{
  "d_model": 224,
  "init_std_down": 0.0,
  "doc_mask": false,
  "steps": 4428
}
MLP neurons of a small language model. Each row is named by its layer, matrix (gate and up: input weights; down: output weights) and neuron, and shows model dimensions 0-223. Each number is 500 + 25 x the weight over its row's rms, rounded and kept within 0 to 999. Numbers have three digits each. A neuron's up and down rows have the sign that makes its largest values positive.
After each neuron's rows is what it responds to, as a language model described it from the Wikipedia text at the highest values.

L2.gate785:525484542512473545492468529486511469481455533492471466414523538546472516493540486509530495522477506503474475454493509492544513565509503497485485525542436490480488498552472513466522508508497482522499486466547490505498523499510551508528475530500528457477506499497507509505487498491479481523540479524482477491514518519467474473498482486470463478534488517556514476446517476499493496521482527505506510486479519500482509519499476502506513471453519523506456507476470497521504471466553453489449491482508506520482487504519515500484494500486508478466496455457484488492510469474496544529515507512506538504476483494502507547537481475482471505507543506472481497516488478525494488556515
L2.up785:521459476479519493546477497528524521523475469523508490525510411489490570478483498473502516492491496520503485519510498496480469467481531535482517509496488484472469496497486506566511484497496468519498504531505518485563494480481497532474477481536480492546515467500492510489482494483496482467523506473451528520500481478487496526532525487507481480539480503469537486494497538479512516515491496476480481476518513480484454500531498533531500503531492504523537475492488554533508550491501523511485491487485496526500523483511494458452457478481463497484533522506561498493500503526541515484472471522483501476477478486486440518479519551483500530528496544560513464476511514481481514534559
L2.down785:470509516533530503499496513539488516489535461545498516515497549467508491494519487496475521526506519500491525517480495481467558555490530543523480477473475495547529515535475493439517509520510511482506491470490501531479503507475519539485494490503493461498498488512522513477516456427530521484484464510556510521451507490498484453499468515452533516490536484470481467503507510493508510462512526527521514533458497531497506523456513494510491467502524491475497516519468540528544499505508492509497491524512481471480490510545528497528538537534508510483545479481500521476503501468516514468481505501508518483524529509506486519478528512545508456478520524435509475467522543557479501525461
Word-final suffix pieces

L7.gate825:505507539493470482440479462496491488534506492515480491509518512476523480464524492515533495544498517499448498523490489458507505462494491538522522513473498511492529479509484496509561522492475514497515498492504490539452516529476493549524554508511491498498523518502454427516484488509492477481471534525483504518502506510496479522542511518528493489480467537515503490514503536512503520473492481517470495461472485490503503536485495488489562449465524533468466485557489479526568466514474472453500547535540450506461496475507531524499480525516496494470533456508529490499485504503524500501508490494453491469504515514529474511513539483501502499503471497496422519457478520508499527494503
L7.up825:505485506472502473515482495486460504522523528530497506475511485463481501438513483507431487510497485538477481497471485474456551508511531532468521493461531467504421530481469495468488535500502495485485487488471510476476504477498534485484497466481494447562497543460500499480482480511522512444491527505523469503502526452526499506535474490492476524470525506542481478493543519480471486476493519523493491499500546531460522506504497476484538481529506479506489482503496537523485465458472482480477499461467480493498519470530479467524516492475527470533529535488453520501498499533498539501536477463489476450534493496500523519508513502468454473482529461507512464509493507519473520504506
L7.down825:455535499461451534465541488524487484524484512504500490466504537475452476488531471506509506462507470501475479485518515460506412486510512491467516446501499538476496515538517488461506530488521483511502526469475512487445506487498501453532521484500510503458497497503500478466518517492479488444497555542467525525530494448495513504469535505476499492490498563533452519458484499502473520518469514518535584484510549515551447514479510512501512497488489480482511443529474511544503488516532475478486534483514504492490518481486521505505491508525534487459489494487521495483503486507487507483518513533488486507481496508518498479487534476522518496492522518490473503480491524509504516545512
Plural noun endings

L2.gate857:560560515492511550536483482478498481486497495543486484483512499499485500454456524511489504481498478473563535509486488508513495512481535563517517496495514476478540524474507458523522475502500531477494515449486530483509512477498506503469499460511507483555519545510505512523511465498513477535508534485485529515502478451449449510522500467494532506500477491449458520509498493480492481507535484491514538523514535517500508539466524479478494505501530496511534500512571534504483469503447506494523484500476492497506479530491475563469442515499486487509471507447516508505519475531510489484528498468472500485490473505485467511535527526503486521486490457512460524466521479515469529478501
L2.up857:543464483521515517546485511464502533471543509502527485463553541491452532467496521481464457473515511441511512528492508503530470499512487476529489515511482524473475530474511512478497508448489473485489474458452514496472521487504489486510489500510472523529471505470517512479464486518482527502511557467479512507501471504513497487523468503489518457509463511461471500465532512503486487477472526513454510502501466504495507448477489513514501546510547507515519506490510534516502548521451478479535518502505472464502495527490467538511445453476491471500477505471516489552481529520481499493486512498502493480521502502435532511543459488492486522468531483541496529455493502495522503546514
L2.down857:490481520487494525466521500507433461502462471486503509550523517442498528531466485448497472530499482522500481467485525488471509453482507527515490515520501530471469526478494523454523483526484510498532541544504491516492511492504542526528495512547510479526515511488500479506498535472482515497474499501503421495452486522463531515514526515476491522513505526522500488509494481533485530490522515516469470433454520488501515512511495496494482464479490496537528471502502487515523534470556506448489490527503511502475511460461486535459480513490527497501487561490489495521488469496479515543524439516476532496516475473539517525489499462495514486474507485519460486520465503472482466466491
Word-final subword completions

L2.gate310:482497512499560521510544517484500466513522480492501536489521478517485534460538489447511523507528506510508533496470477537516554516472499509528520522508514468506489481517463505499488519528541532498471445467477495501544497514503502497464491540467501516486505447494484504490524443523520498549507473501534522513550529505478483543495558518534494490515500488514522485521481485538521457497519492506475496475520528505462475520546465518515508491478512517496510529513479505486512511497537482508478485515529462515470485513512486490554501554516450489492506531508542522504512502496526493496539519494516524464512465479536547480528526506494550497500514520533493474504555568462485520466504
L2.up310:499495490498475504498491549532546484479569457503486523506493535488511493458482493462502487507515469481486471506493482536471499509504496497524520456518479491529494513488520511488518521532503549497523515502551504457458536547504514464523513524490487573487477476477517531530483503515483486527545478499538491544470500512526497472465521504535543488501480560507480512479497475518490507534526543491477520522501547474477487513494464515523451475433482502546527509509513515534499523486518537501532511526469515461531494523517484483473484509503521522540479538493490505487534518512523493479534534479535528532543481490466475488468483519505515499513485512486533473484495512448539486517515
L2.down310:492465527494489532500520541534503482531519545508488480487513492522477503529461499461520479497468492494434537462467472494457494562469548485514538522530464491523497520499534465482451514480519489504518504520481450532519471482499532460486555501516552503491456485471549499475516475502508477491517578509513509490500496505494549514493490500519510472512487493523512517504493490487538473499503468525448491465552476493476509456470446523529497482520493519491539490526497532527482482519510497520505492503555503500521484504481477470537494509507495456489481491546497488445504479519534531511508476514481484492465526512471476495469481502467499491526496539486503515506533503502505471469517
Mid-word subword fragments

L3.gate115:493439517471488484538510510468499497512520553548549503525506498530489548497529495504516498466535503437509491505514510487507478484528489542488489453523504507475492529475549495482509494504467514493491516471462518488481516503472471468492449475520483496540516489569492486530466511500544520498458522472490538498503507485500454516512496511516514545497479531488499519464506469530494505524478496522478524497516533521519512480482517487486497520492535548459523477539487492506514497548497507519537509549479441486503516494537510509513472507468492528484503512479448523509449525496506518533519497535529492496553483540504470514525489490516499497436456525480474489493470465457494494531508
L3.up115:479517484522529503496507481509516520517499492504489512480499524483519526514492527491536533497484484466493490505514526490504475469488489543498521482501513504448501513491502486526520483487497500483523501510439513505521475479482530478480452463517452520525491484545563454547479555497505501496517513493510522518501486503467499537486494522459461511475504534514512519486483456568530526484530535518498584553511514538513502512491528529509481490524473539432498467515510508532480496491509470539516524523472439487548466510507514478456447485491457524473514515468545462497473484512517507505535512522510543497529489481507503503557506483495505492512532490473512495509508481488503532517480
L3.down115:479489520519495497515490504499452460480505486508488552487494531502502486458480527537504516508515515511469488504478497512450501458516542499465498504479495476508490498505533514497525528506499490495459483530482490484458492519520530553494527514468525498447511465487496480446526509498475519510527523480454490509496526471531525491522531521489483507465530494478476519472541495489454507464493520463544507488477514474485516537552540545495492495492441494506451454470476505546479513491502517507476505503510543499465590476514495489464487485514492495506518517531525493500536473483502505451458524500467513470530488538521503536542532524526524510532482530496479508497507550505451507494513
Split plural word endings

L7.gate738:519491508524481472505447513532508521531483529498463514505486500517528519539520501501480524513501557508533501442480534516495540504454517526511463468515506474503474485508530431501513498486516485498476518507530499485494456562483524487506481478497533482508489520537519505482517476521463506464505519498498494487508495488464448487523518548504523452496501522502559480468477454499493492484532508510505528513504456478474501488499570505499444525516485499512470525484508490525477530453500486482481547509525538488476520521492502501503497496531485530494535513536483483493487522470487459472550457506505519491489506508516509437487487474529521514514489497490479488459534478464505571522542
L7.up738:481505528477470466468501486497545482520469517477489546502479488484481511480504507481504532498496507493528474495514510571504495534500480554523509502512516484532496479514490455486531507493477512489519486534547472513487482507486515526490468465479521481539516505516499553485538514487513506460516547499493509493462508509508443499495515580512517482481473524531526496491538498487464508469499527490490471511483460473502506497483523497492475482535513528535512506527516469530496522483488466484480448499475571488478475526472540470518482472495495527496502479497519488506470494516465460457542468515516545522496532523509487423517468484493555501530490532477503464460517514465489512543508
L7.down738:492483509492477523487488547534467520532480493506480532523467492490474473493548478521493501497483497509480499538513486489503467464518522502520544493548487513458502531494506522460472503499530473500524543491527503506548498446499485522524516537504505500532496516488516515500543495488489524503533513484531492503479521483473517469529523520488513519489485508469465582546489503527459466487519486486547468458494473468519506499462534468509479506556482535502491521531439495496517527461489452498485452495478492485498506482511506458519496521482513467505540494527526488459522538504521518533512502523508506522584497454504465499492487538524538496521484529463489482504524541472493488474496
Adjective-ending word pieces

L3.gate61:503515504535509547419469504489532509545482536526514470469536500489549500496523458466483518512531525526531485495518515485469519528471494490510493471472513486513513486478464482473501544514527541485494506471466478535499502490480489492514478490527524471494462488477480492531522495493487494487477535451511510504499496483513534419491489513495512482516494441463516497560489486499530515474552514495499427435532496517523475533472426501544524476497473510458513474458492494504489475533508515507488512521501528541495472529555504511544517502475488491500492479506468513485503500467493530483496500489488475492447515489502491500499511484477490457480537496506508470491501491484499515480494
L3.up61:493518501502484566470528522492505525519510507538544525491517521504492506474483505497507492501524499484473469498523477537477503512517522472491466495529516483510478463494483477444504513507515471488481505497451505538465479486466507501504453511494543496522541519445479499524525489492520486493497534456483495506478509469524567415533473489497486488499495512506541500523515417515498524505533486499484521442495554540541480538495493503529527520498506519517522504504483495501499496516493507453473532510480505507513492510523480525558484475485471549485542496502467520485473499455551513465517512468496471505436501517485499518480495489473483459475471520510468482482539520496511502480514
L3.down61:495529515493526512498526528485506486482491514415503523531509533478524489532466525523493511462495509510485514477489507507517466486461523501518474502528585570494476485507507469496499477494498505495499487505526485493490553557532528490511486496493562512475513482503538550527500519518503499486493490511512508522455503491530473523495502536497517517513478512527500515503491445519506494510536517489472508570510487511493542465483534515534542464528558503493485486556452505487515512551496498555512457499471517505487488490475504475503494486553521512517464495511521541523504516503515520480510493477536556491494475490506537488510461501486518509499522513452533515466528515496515472525501
Predictable word-completion pieces

L3.gate311:511499519488460545549495541527510498513491520521527518424484489505495499516506511506483526502503474515494520470524493538452488498505497470492507508463533526542466510498486488482487474473534510506522499465517476471531495504492495472503468491512506497485525494512477499527513523486508480562526491506534448525478485504478433462524472505532482535523501493514519503511540453470484527513487494545492555500513463502511519549485526515514504492522495544496510478448502548467533453497506474490518507563507486477478514529470485481510476487534546463470506516461549504491479495460501460523494531460445536523482531454485458522490516514516515533496503473529506502491497530515503506496502
L3.up311:460469533480473520523516508512482479500530482497529469478499532546472541509477477503465421493500489523513534475534465491501525533515443500537464461480546487461487490483518470504486520509510457508500518489486502481469474470471531502484493509501456516490503473512505525514525516476467535524470515472518482518503525495526494464524494499514514497480551439449492485481530480513512494502477457510525511509505480530469494540523500541523480504501517496473488442454487518463502538496506498476518488460494491498512489542478500497509445479539502452536492490498516509470489546503485487516427523466509473505521547545498496476509507473537495514522494502511510481531502478527498544508480
L3.down311:501490505507482526516445525559514531488479503519476526532464494468490495498520519522563528494499496502543520530523512517526484497477507576492511492500490524491484520506447542496484495491491537493499517475504495492543496491520468507499498496529542517521504554532472525521515547492477532495480508494499491462507487471525511522446493506508531537488532543495456488448473510503497446453525505486473501482525496480484521483518500500506494511518525489505488487510495513468460507499520545497510495494476545490490484504478497459509512544528530536494499539459521522487483535491538523508522509536491475479533458477449505451443485461459480507485458549510530487477537507485495475470507
Word-completing pieces